From a checkpoint of a small transformer trained on Wikipedia: 11 layers.
MLP neurons of a small language model. Each row is named by its layer, matrix (down: output weights) and neuron, and shows model dimensions 608-671. Each number is 200 + 20 x the weight over its row's rms, rounded and kept within 0 to 999.
A block is one neuron, or neurons of one layer that tend to fire together. After each block is what it responds to, as a language model described it from the Wikipedia text at the highest values.

L7.down1,215,190,213,210,194,183,232,198,217,189,174,195,192,239,215,196,176,193,173,201,183,219,162,221,221,172,193,222,229,234,152,212,187,221,193,203,202,190,230,203,233,184,199,215,219,197,184,244,220,202,197,209,202,220,194,191,190,199,189,182,223,207,199,219
L7.down446,177,219,182,190,207,183,200,204,248,228,192,155,184,202,147,211,184,211,155,216,203,195,225,164,177,204,204,172,207,204,172,173,172,218,214,231,208,195,179,186,203,197,189,220,201,188,205,166,201,211,203,215,167,203,206,191,196,209,203,259,174,219,211,189
L7.down649,177,153,196,204,201,208,171,219,202,215,192,219,191,236,196,214,171,211,209,200,196,212,190,178,212,211,163,187,197,198,195,200,214,214,237,209,164,162,219,209,183,186,210,212,184,221,182,207,167,177,198,162,165,214,204,180,175,171,222,163,223,206,232,218
L7.down707,175,157,181,184,190,232,191,217,210,203,207,191,211,179,191,174,185,212,204,216,197,210,230,178,183,197,207,220,198,214,226,187,191,186,215,193,174,172,224,198,218,190,186,177,214,193,217,232,179,215,200,183,203,219,195,211,203,191,184,175,212,212,238,196
L7.down1008,199,208,182,196,242,184,224,189,171,210,209,182,228,194,166,177,183,220,205,187,222,190,223,214,248,203,228,177,172,197,200,213,204,181,175,198,204,195,220,195,175,199,219,182,199,182,199,197,214,241,188,221,186,206,185,191,187,236,190,162,219,184,227,209
L7.down1855,184,191,226,207,179,174,166,189,198,215,171,229,223,246,176,194,212,164,213,184,213,213,238,163,196,216,164,221,206,190,227,204,177,193,227,164,194,192,175,197,173,178,204,211,204,239,194,167,200,189,189,193,216,205,232,179,193,231,191,211,184,188,213,172
L7.down2069,226,174,177,194,180,197,175,188,197,175,220,205,219,225,185,204,161,200,214,230,186,180,206,174,152,171,205,223,189,169,206,204,204,181,204,193,203,166,221,176,164,211,199,223,193,212,182,218,199,212,180,207,179,210,171,202,184,220,152,227,211,178,191,228
L7.down2564,217,216,205,216,181,188,195,187,222,216,206,178,221,176,219,218,198,187,216,200,222,273,206,202,179,188,203,185,195,205,208,163,210,198,203,208,202,169,184,207,198,223,196,208,251,226,197,218,209,212,214,227,161,201,205,131,173,160,183,216,204,183,206,236
Number words and quantifiers that open a counted object phrase (four piles, many awards, various islands), plus verbs like features and supports that introduce listed items.

L7.down144,186,210,190,218,182,182,204,196,206,194,177,209,194,236,169,195,193,174,215,210,198,160,209,198,188,151,220,207,173,202,179,227,250,194,191,209,196,215,212,187,168,201,206,191,189,212,217,180,183,187,187,174,199,204,202,178,223,199,212,174,191,209,217,210
L7.down292,205,189,186,188,214,200,222,161,190,167,193,217,207,224,197,208,170,212,198,226,207,181,221,196,181,164,205,209,218,182,176,225,209,206,206,177,215,202,211,203,217,220,199,155,194,189,223,185,231,228,188,213,230,183,186,184,227,151,238,196,196,203,202,246
L7.down809,208,216,198,206,208,173,225,219,208,169,216,184,195,227,173,188,213,211,167,179,185,185,204,204,174,211,186,242,206,204,202,202,190,221,211,189,188,196,197,168,184,208,211,188,170,200,201,190,166,178,169,229,224,225,182,166,180,191,213,229,186,244,214,194
L7.down1029,218,218,175,203,177,196,216,221,192,218,168,182,230,231,185,204,171,205,207,178,188,207,207,237,176,189,181,213,220,206,185,191,224,197,215,202,227,176,199,188,174,228,185,184,183,188,184,175,179,218,206,145,251,183,172,216,185,184,164,251,208,198,178,177
L7.down1336,200,243,190,201,208,210,172,217,190,171,199,230,172,217,223,198,177,203,171,183,167,190,199,212,186,198,226,184,202,166,223,187,212,206,186,149,175,222,214,180,221,209,199,200,215,162,177,191,167,159,173,190,180,214,207,202,171,188,251,231,187,219,188,196
L7.down2224,228,176,216,194,191,206,220,235,170,198,198,175,200,221,187,179,180,241,185,181,174,202,180,201,234,215,206,188,196,167,206,234,202,210,198,196,220,216,189,189,201,209,188,204,227,209,196,180,200,172,181,189,165,213,189,195,167,239,208,196,202,194,210,255
L7.down2370,222,172,173,216,194,218,183,193,159,220,201,197,211,179,206,202,210,159,195,166,180,180,231,229,173,188,196,173,195,213,194,206,187,173,193,183,227,170,186,235,193,196,174,185,199,194,192,218,228,190,174,176,222,211,186,188,196,163,198,192,184,180,184,198
L7.down2844,210,216,200,186,182,231,178,199,201,208,187,204,215,194,201,186,184,196,181,221,186,196,188,179,196,226,218,179,197,194,170,203,219,188,207,221,209,174,201,247,183,182,200,167,235,211,183,221,188,182,200,201,178,199,192,185,200,192,213,210,204,162,194,187
Forms of be/become after a subject (was, is, were, being, became), plus adverbs right after them like frequently, initially, simply, also.

L2.down276,189,195,193,214,240,213,198,164,241,243,183,149,191,168,207,202,168,180,203,200,199,174,184,204,206,189,189,182,193,173,211,184,184,234,203,211,195,170,215,212,202,199,224,215,227,220,223,198,203,165,252,193,168,234,220,193,212,198,191,189,207,175,195,208
L2.down1172,175,195,195,201,207,185,230,169,212,202,169,180,200,175,226,209,214,221,199,194,206,221,184,180,193,198,192,202,153,200,182,216,192,207,177,190,216,192,210,204,182,215,227,222,181,192,207,222,212,222,227,221,215,173,173,198,188,208,196,233,192,171,211,183
L2.down1384,182,184,185,206,160,176,203,170,205,199,220,189,242,183,187,201,222,196,170,210,149,222,188,195,182,205,173,199,164,202,220,226,225,188,207,204,183,230,200,211,237,195,221,180,199,215,210,194,162,225,214,179,165,248,207,166,236,226,165,202,187,184,183,159
L2.down1447,165,186,181,221,196,189,246,189,199,229,182,172,178,206,210,185,187,216,184,194,178,197,197,181,224,218,202,189,216,179,214,215,226,200,205,208,204,199,178,197,207,195,215,221,220,203,222,218,214,189,228,190,196,218,193,199,181,226,180,173,177,187,182,221
L2.down2207,234,201,187,213,220,184,235,209,213,153,180,207,216,188,224,211,188,198,222,243,189,212,188,208,203,192,222,199,204,175,175,209,211,184,203,198,156,182,194,227,196,189,235,194,204,224,195,207,165,191,200,204,231,214,205,202,197,191,208,170,204,175,174,225
L2.down2250,179,189,201,209,187,190,171,199,244,197,191,207,206,220,239,173,185,208,138,261,222,225,228,174,172,214,230,196,188,208,212,214,185,198,193,207,222,182,218,180,209,210,231,189,214,184,199,171,199,212,232,177,188,210,231,227,171,222,190,198,175,206,201,187
L2.down2353,159,184,204,219,197,194,182,175,201,227,236,198,191,166,205,164,184,199,211,219,186,184,196,214,218,181,212,180,209,196,208,174,183,198,233,223,214,177,175,212,202,224,219,230,212,204,174,195,195,196,218,237,204,225,193,194,187,228,172,202,201,178,177,253
L2.down2583,209,216,197,180,190,176,190,227,208,190,186,157,191,198,202,209,180,233,243,217,179,218,219,178,207,210,215,200,181,225,182,197,203,228,230,209,202,185,237,209,195,239,181,201,163,180,173,182,168,229,168,229,209,196,204,231,199,207,176,156,200,196,197,227
Month names inside dates, mostly after in, on, or a day number, e.g. in November 1859, 20 September 2015; occasionally years or New/West.

L2.down480,193,186,237,204,243,223,194,192,218,216,225,218,196,240,177,194,215,203,223,228,200,196,217,211,214,195,223,218,223,216,177,190,208,209,199,210,251,202,217,198,156,209,179,183,177,211,200,160,195,187,146,177,197,234,227,212,235,209,177,215,216,215,182,215
L2.down504,172,159,231,196,191,191,197,163,215,197,198,209,196,174,219,170,174,196,219,193,170,249,182,228,177,195,181,196,201,177,197,206,194,194,187,202,210,165,220,175,225,194,186,191,217,224,201,212,176,196,214,187,189,196,228,213,176,179,203,208,170,217,177,209
L2.down592,237,168,215,208,175,200,225,146,179,173,186,227,179,186,230,203,229,207,203,170,199,195,194,180,209,194,160,196,206,202,205,198,185,216,203,202,207,193,181,203,202,184,210,197,211,208,169,225,201,205,174,202,191,177,162,191,225,202,172,214,209,266,218,186
L2.down947,216,190,199,183,224,212,176,162,193,185,210,212,200,202,211,147,204,226,213,201,188,215,206,211,193,176,169,177,200,177,189,191,203,213,201,165,207,200,174,198,204,208,183,200,196,213,229,211,198,153,186,194,167,208,203,179,197,201,208,250,214,215,223,187
L2.down1690,224,229,184,214,195,192,219,179,175,161,193,209,161,214,169,168,224,198,200,199,207,208,207,207,214,187,213,173,210,144,203,232,195,180,213,174,213,183,200,206,200,211,215,186,168,190,184,200,197,210,187,206,201,205,216,186,156,205,182,135,204,189,221,191
L2.down1918,202,191,197,205,170,194,192,219,221,141,192,225,216,207,192,188,205,212,204,198,187,220,225,203,179,176,223,214,207,217,190,185,219,244,199,207,212,182,185,197,199,211,221,219,204,203,187,218,172,150,195,180,207,202,195,169,231,193,213,191,179,178,181,214
L2.down1963,191,214,205,174,180,157,206,202,202,213,215,236,205,193,205,188,207,188,182,176,205,189,205,193,158,201,214,166,203,200,185,168,192,213,158,194,207,221,189,212,202,219,217,214,197,199,199,195,179,199,195,207,198,210,202,196,198,188,190,201,212,207,171,211
L2.down2894,201,214,209,203,219,173,202,187,221,224,215,207,196,160,205,181,203,229,201,192,214,201,209,208,182,173,178,174,229,175,201,204,237,201,220,216,213,180,208,208,195,199,178,190,208,196,178,188,217,198,215,216,200,225,206,241,191,185,209,183,230,217,168,220
Auxiliary or copula verbs right after a clause's subject, often it, he, this or there, such as was, is, has been, could.

L4.down943,183,187,223,205,221,151,191,171,197,177,204,220,196,212,183,218,209,195,223,184,214,191,175,203,207,217,228,220,219,208,172,221,191,207,231,199,211,203,207,197,191,187,176,201,205,187,208,228,174,204,191,207,207,181,174,197,153,176,220,189,189,220,213,209
Inner fragments of long scientific or technical words (scav-enger, imp-ul-se, ext-in-ction), plus digits in data tables and month names before dates.

L2.down20,196,197,189,192,227,177,225,203,248,220,164,173,176,172,219,199,208,197,177,196,203,191,204,210,217,206,194,239,190,224,197,195,195,223,193,191,198,232,187,224,213,221,187,207,198,197,218,171,172,190,200,225,173,198,238,183,218,224,190,195,194,233,189,202
L2.down239,190,217,222,199,149,218,233,189,196,169,157,205,196,191,191,187,208,206,178,227,169,217,203,193,208,176,235,197,175,196,219,166,189,169,181,202,215,213,202,201,202,206,220,201,195,201,206,209,214,196,209,184,203,189,201,166,208,160,204,221,189,222,198,211
L2.down343,210,227,207,215,194,218,177,211,217,210,196,216,220,202,195,231,195,203,235,228,207,176,224,198,215,165,215,198,208,194,243,188,179,203,200,181,194,209,224,215,185,216,203,214,213,191,164,208,240,240,198,225,195,196,222,199,201,208,230,225,168,223,195,174
L2.down494,203,192,192,189,216,208,226,200,207,209,196,210,196,192,164,188,224,189,195,172,197,201,227,172,199,166,215,193,194,206,185,192,191,183,211,192,222,177,180,192,178,197,214,205,220,200,190,224,183,209,188,176,179,211,211,181,173,214,166,176,179,217,199,210
L2.down496,215,160,199,195,205,175,193,184,187,219,196,190,196,186,216,154,208,195,180,199,205,171,216,159,214,230,205,192,189,193,205,215,191,190,220,202,176,222,206,205,207,203,178,219,209,176,222,203,169,166,199,218,231,202,216,172,174,239,182,183,209,210,241,168
L2.down808,207,189,210,169,236,216,182,212,177,205,204,188,192,199,225,217,190,205,182,164,201,201,188,149,193,182,223,215,158,217,202,189,212,218,184,192,152,201,196,216,162,184,217,240,238,187,180,197,200,178,213,217,167,200,201,201,193,213,190,164,167,179,197,246
L2.down1751,208,179,186,166,234,231,211,189,158,179,178,184,192,209,175,197,220,174,210,200,217,190,241,194,202,191,182,185,184,175,173,198,175,224,180,216,184,190,233,180,178,180,236,202,220,207,211,233,176,221,207,200,177,201,159,218,182,184,206,184,217,206,219,203
L2.down1797,213,180,208,187,210,201,191,209,226,213,220,191,187,191,222,193,228,214,211,186,256,192,208,185,183,180,194,213,213,220,195,205,202,189,199,210,182,209,238,216,226,181,187,193,188,192,197,203,211,209,197,189,192,208,216,205,197,233,214,181,189,242,189,204
Single-letter piece C opening a split proper name or acronym after of or a first name, e.g. C|ash, C|ottingham, C|IA; rarely other, the.

L4.down2736,194,170,186,217,243,190,191,176,213,225,229,193,195,181,179,237,174,197,161,208,209,189,200,213,205,209,186,222,194,190,192,245,190,200,196,213,185,217,201,212,194,199,237,178,203,190,158,216,202,206,176,235,209,203,216,212,190,186,210,226,192,208,184,224
Forms of be (was, is, were, are, being) and as right after a noun-phrase subject, often before a passive participle, such as service was abandoned or forests were cleared.

L4.down2257,216,215,172,199,220,189,212,162,223,194,197,208,203,197,222,186,214,195,198,210,167,200,153,184,199,160,186,181,211,206,197,244,166,186,237,207,241,168,199,197,199,192,227,184,197,217,168,198,219,202,220,202,210,231,218,234,226,236,209,182,179,250,180,224
Quantifiers and number words placed before a counted noun, e.g. several, a few, numerous, three, and "of" in "a number of".

L4.down2845,162,173,244,198,201,168,170,200,226,190,182,204,217,212,202,201,204,173,201,209,209,194,183,197,177,187,217,230,229,207,183,189,189,233,194,211,224,216,186,197,218,204,203,202,221,173,222,203,202,157,240,224,204,206,203,207,204,209,206,205,226,207,222,229
Month-name tokens in dates after in, on, since or between, such as July 1, 2008 or in October; also some mid-word fragments like ay, W, ust.

L2.down31,194,198,173,208,211,186,204,201,165,216,172,208,224,236,207,240,183,202,206,221,216,175,181,164,192,203,203,223,185,214,214,225,186,186,210,226,162,205,168,198,205,172,190,190,220,172,211,187,180,214,216,210,193,211,210,180,214,203,182,198,234,212,219,231
L2.down252,203,213,231,211,192,209,183,194,182,191,202,186,211,214,189,252,167,214,212,172,230,190,241,202,199,212,217,211,194,161,221,200,186,217,217,238,211,187,168,200,197,244,165,206,219,218,200,228,210,228,201,204,189,211,231,207,216,224,221,243,182,205,206,173
L2.down388,191,194,201,198,197,176,227,209,220,207,217,176,192,185,207,151,221,186,204,189,194,219,162,158,235,183,178,212,194,183,207,187,214,210,209,199,196,225,211,198,207,180,203,204,211,226,185,199,187,215,190,159,195,179,218,211,191,203,235,188,193,204,177,176
L2.down413,225,210,253,216,196,189,189,210,212,203,221,183,199,232,235,244,227,196,190,198,245,198,203,202,244,219,200,214,180,232,208,223,186,199,208,192,195,203,179,199,212,160,200,199,199,213,180,191,213,208,213,196,181,162,173,186,247,200,173,171,193,196,229,232
L2.down1104,229,186,219,245,238,211,193,184,193,246,194,169,222,197,167,222,208,200,207,194,182,165,194,214,196,211,197,211,205,190,204,186,206,205,191,221,179,171,208,204,174,172,192,199,173,244,213,190,178,177,200,178,208,192,200,176,203,250,199,229,188,183,163,180
L2.down1542,215,213,206,176,202,188,208,203,219,210,193,199,231,206,184,228,215,200,220,186,179,198,211,185,233,188,200,184,224,206,218,204,188,177,210,202,180,184,200,189,190,208,163,178,219,220,201,188,215,239,211,200,190,220,221,188,184,215,197,239,205,199,164,203
L2.down1955,224,227,207,189,233,212,193,202,202,211,223,176,211,188,181,196,148,191,214,213,198,165,160,178,221,185,220,214,182,160,207,189,167,210,213,196,207,180,205,192,217,254,162,223,228,184,208,209,228,195,205,183,216,213,224,205,192,220,205,237,198,194,149,218
L2.down2201,197,210,200,214,184,164,227,230,178,188,209,195,244,234,185,184,173,204,227,154,197,188,217,186,194,186,216,212,166,199,228,209,187,200,212,185,184,210,212,184,216,148,175,212,204,213,206,217,202,203,175,218,202,178,242,219,214,187,181,215,232,208,191,233
First cell of a new table row or list line, usually a rank, number or year right after a line-break pipe, e.g. | 5 |, 22., | 1973.

L7.down460,195,215,191,216,192,190,223,202,189,216,196,203,167,191,170,218,218,181,183,205,154,195,210,190,244,203,215,234,214,194,202,188,165,200,216,159,186,195,208,189,182,206,213,219,199,201,206,213,214,229,227,191,180,183,206,244,204,221,221,212,211,201,201,173
L7.down677,211,204,155,206,224,193,206,178,192,192,201,214,235,201,234,216,225,172,201,181,217,214,192,173,165,205,176,171,201,192,211,219,206,208,244,201,196,203,191,191,198,207,175,213,201,194,195,209,214,178,207,196,175,222,181,201,212,213,227,244,215,174,220,187
L7.down839,209,173,175,176,171,173,185,222,193,242,204,146,196,188,221,173,222,208,226,206,219,203,198,213,214,245,198,208,211,195,209,188,183,177,207,192,212,183,181,220,237,208,193,217,205,207,191,216,202,191,210,190,177,229,212,223,183,230,228,238,226,194,178,191
L7.down1124,185,225,194,203,223,184,159,245,179,234,213,192,195,223,194,186,219,216,209,204,197,203,232,199,185,152,168,251,181,189,185,230,227,202,234,191,193,176,224,202,195,172,174,189,156,193,192,173,187,196,203,203,194,172,189,191,187,181,240,195,231,166,216,201
L7.down1309,177,206,245,192,209,220,192,175,231,194,200,169,187,166,215,223,163,185,176,197,213,227,193,205,215,152,199,208,217,205,238,187,205,209,206,179,199,166,218,190,232,194,193,228,221,211,213,183,216,201,201,197,219,187,191,186,223,232,234,237,192,230,235,189
L7.down1600,167,205,230,178,203,216,194,204,183,211,210,187,222,160,191,193,203,164,221,190,159,218,225,191,191,183,175,214,250,253,190,179,213,183,210,195,187,184,223,194,214,193,201,204,209,230,198,193,198,194,214,171,162,215,194,211,203,201,220,217,189,208,182,166
L7.down1721,181,167,204,195,211,217,180,193,216,194,208,193,198,213,201,183,201,210,183,225,187,236,219,209,199,177,216,215,230,202,186,175,203,182,210,212,201,217,202,185,215,215,215,200,203,197,198,195,199,192,208,198,178,225,198,140,174,216,207,200,185,193,209,161
L7.down2448,189,219,197,214,192,194,197,220,208,213,182,201,197,185,215,172,189,214,171,179,223,200,195,226,181,162,163,183,267,199,217,191,177,219,140,207,219,223,196,224,238,196,147,226,206,222,221,203,182,194,155,194,147,204,173,225,163,182,223,197,201,174,190,202
Month names (or their final piece) starting a full date, usually after "on" or a table bar, e.g. on February 22, 1990; also some stray "was"/"on".

L7.down618,156,197,174,184,201,214,165,181,201,216,184,221,173,211,201,198,208,204,214,163,212,196,258,172,200,212,193,208,213,212,193,242,178,171,213,198,166,206,183,230,197,206,218,223,189,162,190,217,201,200,172,219,216,170,214,214,223,208,206,215,196,192,199,226
L7.down694,184,182,197,208,216,190,183,198,183,192,206,200,193,222,173,224,184,199,176,179,198,181,217,183,190,183,195,203,175,255,174,188,235,222,176,179,176,155,178,198,209,192,187,193,187,172,193,202,194,183,213,188,174,192,195,239,205,206,197,177,152,202,182,204
L7.down1071,223,173,204,186,174,220,219,216,191,202,195,203,184,180,164,194,243,177,208,181,201,235,184,196,223,231,197,216,205,231,217,144,191,160,167,200,168,207,180,194,182,211,246,226,190,229,189,211,167,194,221,182,218,198,176,174,227,195,229,179,212,225,221,186
L7.down1175,202,250,196,189,198,190,214,211,224,190,206,199,204,178,217,167,244,228,175,191,201,218,201,201,227,198,209,241,200,200,239,205,176,148,212,201,180,224,218,199,212,266,241,207,192,187,203,176,179,208,199,171,213,168,199,194,210,223,192,219,174,183,167,185
L7.down1857,225,208,198,195,201,218,184,188,189,206,202,198,183,211,188,211,194,217,216,199,239,205,190,228,213,195,204,207,171,178,188,210,177,196,208,198,194,163,209,244,206,224,199,183,176,177,200,237,198,187,138,222,213,194,203,210,235,195,192,184,198,219,217,225
L7.down1996,187,212,185,220,162,181,220,212,184,230,172,182,207,201,162,199,221,203,208,201,201,210,224,213,232,192,203,198,210,180,190,220,199,164,208,218,205,202,209,217,202,169,205,180,206,186,210,206,200,235,168,204,223,221,218,194,148,236,180,243,189,174,209,202
L7.down2185,194,206,217,234,195,212,227,219,166,193,180,164,195,169,174,173,213,191,219,217,187,193,180,202,173,205,170,181,200,207,204,192,200,191,204,219,177,221,193,196,202,236,220,189,207,158,176,235,214,200,189,180,214,179,195,197,182,158,159,228,207,222,178,204
L7.down2338,237,179,243,157,185,225,200,208,205,194,207,201,221,185,184,220,219,197,208,206,177,206,183,203,214,208,205,207,197,189,199,189,198,222,188,195,175,204,181,190,212,177,228,187,185,215,212,195,211,191,174,217,201,187,194,203,213,192,169,211,202,155,192,239
Tokens filling a cell in pipe-delimited wiki tables, mostly numbers or years at a row's start, e.g. | 1994 |, | 22 |, | 2008 |.

L2.down527,175,208,210,188,208,234,188,190,180,216,197,200,207,193,191,190,209,200,161,210,201,218,205,191,207,178,200,192,203,183,209,220,193,215,239,221,208,189,204,206,198,230,211,198,194,170,174,196,185,236,207,209,220,165,228,203,203,191,204,248,221,196,178,216
L2.down557,224,214,205,212,185,186,188,186,210,224,168,212,191,204,220,241,238,191,192,188,216,239,194,190,224,185,225,196,207,222,204,206,197,187,208,216,187,201,193,212,145,210,225,190,240,237,206,214,188,209,212,203,181,192,174,189,186,178,193,201,174,227,221,225
L2.down647,162,163,232,210,211,191,196,183,176,203,207,205,204,197,173,159,221,181,192,190,197,197,233,194,244,172,204,188,194,191,208,188,204,180,211,196,177,176,214,183,212,201,204,205,173,186,206,197,182,234,210,194,193,212,209,175,209,219,188,198,208,182,201,189
L2.down1072,180,201,196,196,226,198,177,188,202,229,169,219,200,197,192,189,219,199,213,178,204,165,165,179,168,180,174,221,142,183,228,184,198,242,226,210,213,188,208,191,182,216,197,193,211,208,201,198,224,199,182,211,175,205,234,160,245,195,192,208,201,191,218,170
L2.down1606,182,213,184,160,238,243,177,197,179,253,175,187,160,205,173,178,208,203,239,187,191,200,217,171,177,179,164,200,205,205,176,221,168,205,210,232,216,147,199,179,188,193,178,222,218,222,176,168,211,206,185,211,203,188,214,201,208,193,206,220,207,165,195,194
L2.down2456,215,185,204,173,180,190,188,168,186,212,193,168,169,194,220,182,202,217,175,214,211,220,187,195,198,233,171,226,175,211,177,165,184,177,197,218,204,195,176,169,185,206,218,177,186,224,199,215,211,193,154,184,191,235,159,158,208,204,178,213,170,168,214,222
L2.down2563,170,193,180,206,199,180,175,214,210,213,194,222,201,197,190,190,237,212,187,187,193,195,210,198,224,180,220,193,196,184,208,208,193,180,218,218,219,180,194,217,175,198,186,225,218,206,195,191,205,221,198,193,240,176,197,223,212,195,197,197,174,204,193,155
L2.down2912,196,232,237,190,220,215,181,233,163,211,208,226,235,208,210,187,233,193,202,177,214,199,196,191,211,157,191,223,207,192,201,216,199,221,233,190,179,167,238,212,174,247,222,203,195,200,185,213,180,183,226,202,212,223,153,130,194,181,204,203,214,189,196,219
Determiners and quantifiers opening a plural noun phrase, mostly small number words (two, three, four), also other, several, these, and "of" in "one of"/"number of".

L7.down65,219,198,178,190,237,222,179,220,213,223,229,199,200,226,166,214,215,203,212,204,217,171,177,214,219,193,206,189,199,201,179,178,228,238,189,152,211,205,237,231,168,189,239,195,238,199,193,208,161,197,198,180,215,208,210,185,216,204,184,192,208,202,208,220
L7.down1072,209,192,206,173,228,170,213,194,211,198,187,236,156,176,191,192,190,206,227,176,234,194,186,212,200,204,212,224,219,229,190,157,216,193,188,228,210,209,209,220,210,210,225,200,201,184,166,218,226,203,207,183,183,218,226,170,167,229,228,198,163,192,208,233
L7.down1225,219,215,171,198,212,216,179,205,204,220,203,203,199,191,213,206,239,210,180,190,181,202,191,219,215,219,179,164,195,190,223,223,189,184,189,190,177,163,215,209,198,220,221,192,213,179,190,210,222,170,205,198,208,210,175,179,208,229,186,169,196,226,171,205
L7.down1230,176,177,200,222,193,164,178,225,148,205,201,182,205,201,175,180,229,237,219,219,212,225,199,213,203,189,192,231,179,220,226,204,185,229,231,176,164,199,198,213,185,218,200,204,206,181,192,251,202,192,231,177,222,222,170,201,174,209,201,200,216,182,185,168
L7.down1350,214,162,212,202,220,214,183,199,208,222,215,189,216,201,210,206,198,161,212,196,180,197,203,186,192,212,213,223,189,185,234,217,191,163,199,191,215,201,188,197,185,202,206,176,204,210,212,198,209,176,206,207,181,221,194,171,225,178,192,184,161,188,194,194
L7.down1745,173,199,203,184,190,199,166,192,221,215,166,217,175,212,187,234,213,191,191,185,162,229,197,212,211,223,193,221,199,230,220,221,200,164,166,186,170,176,170,200,187,169,189,240,221,219,194,216,203,227,199,202,235,214,207,224,193,202,183,194,199,210,190,198
L7.down1991,190,221,199,206,199,191,203,186,222,198,159,196,215,244,194,193,199,207,212,204,211,198,218,217,218,245,194,222,189,175,214,217,178,219,216,171,186,218,206,224,210,191,193,203,230,213,209,228,175,195,208,192,209,186,195,219,163,202,201,200,221,201,214,187
L7.down2497,207,237,177,202,211,161,185,184,218,172,189,202,193,207,206,178,186,207,225,173,243,226,190,218,189,201,183,224,182,216,230,194,197,213,220,208,193,196,240,185,198,200,231,224,160,196,205,235,205,193,213,200,203,196,222,216,223,215,241,184,188,210,179,216
A lone capital letter, mostly C, opening a proper noun split into pieces, in names, places and table cells: Curtis, Cedar, Cold War.

L4.down1847,201,242,202,224,230,194,204,208,210,170,225,183,245,227,228,193,192,198,202,202,187,192,214,182,196,181,189,231,172,225,197,186,208,162,224,213,203,200,203,223,191,209,172,212,180,223,218,206,159,194,193,213,171,217,189,214,205,215,212,179,252,183,191,205
First cell of a wiki table row right after the pipe (row numbers, headers like Title, names) plus second parts of names (Colonel, Albert).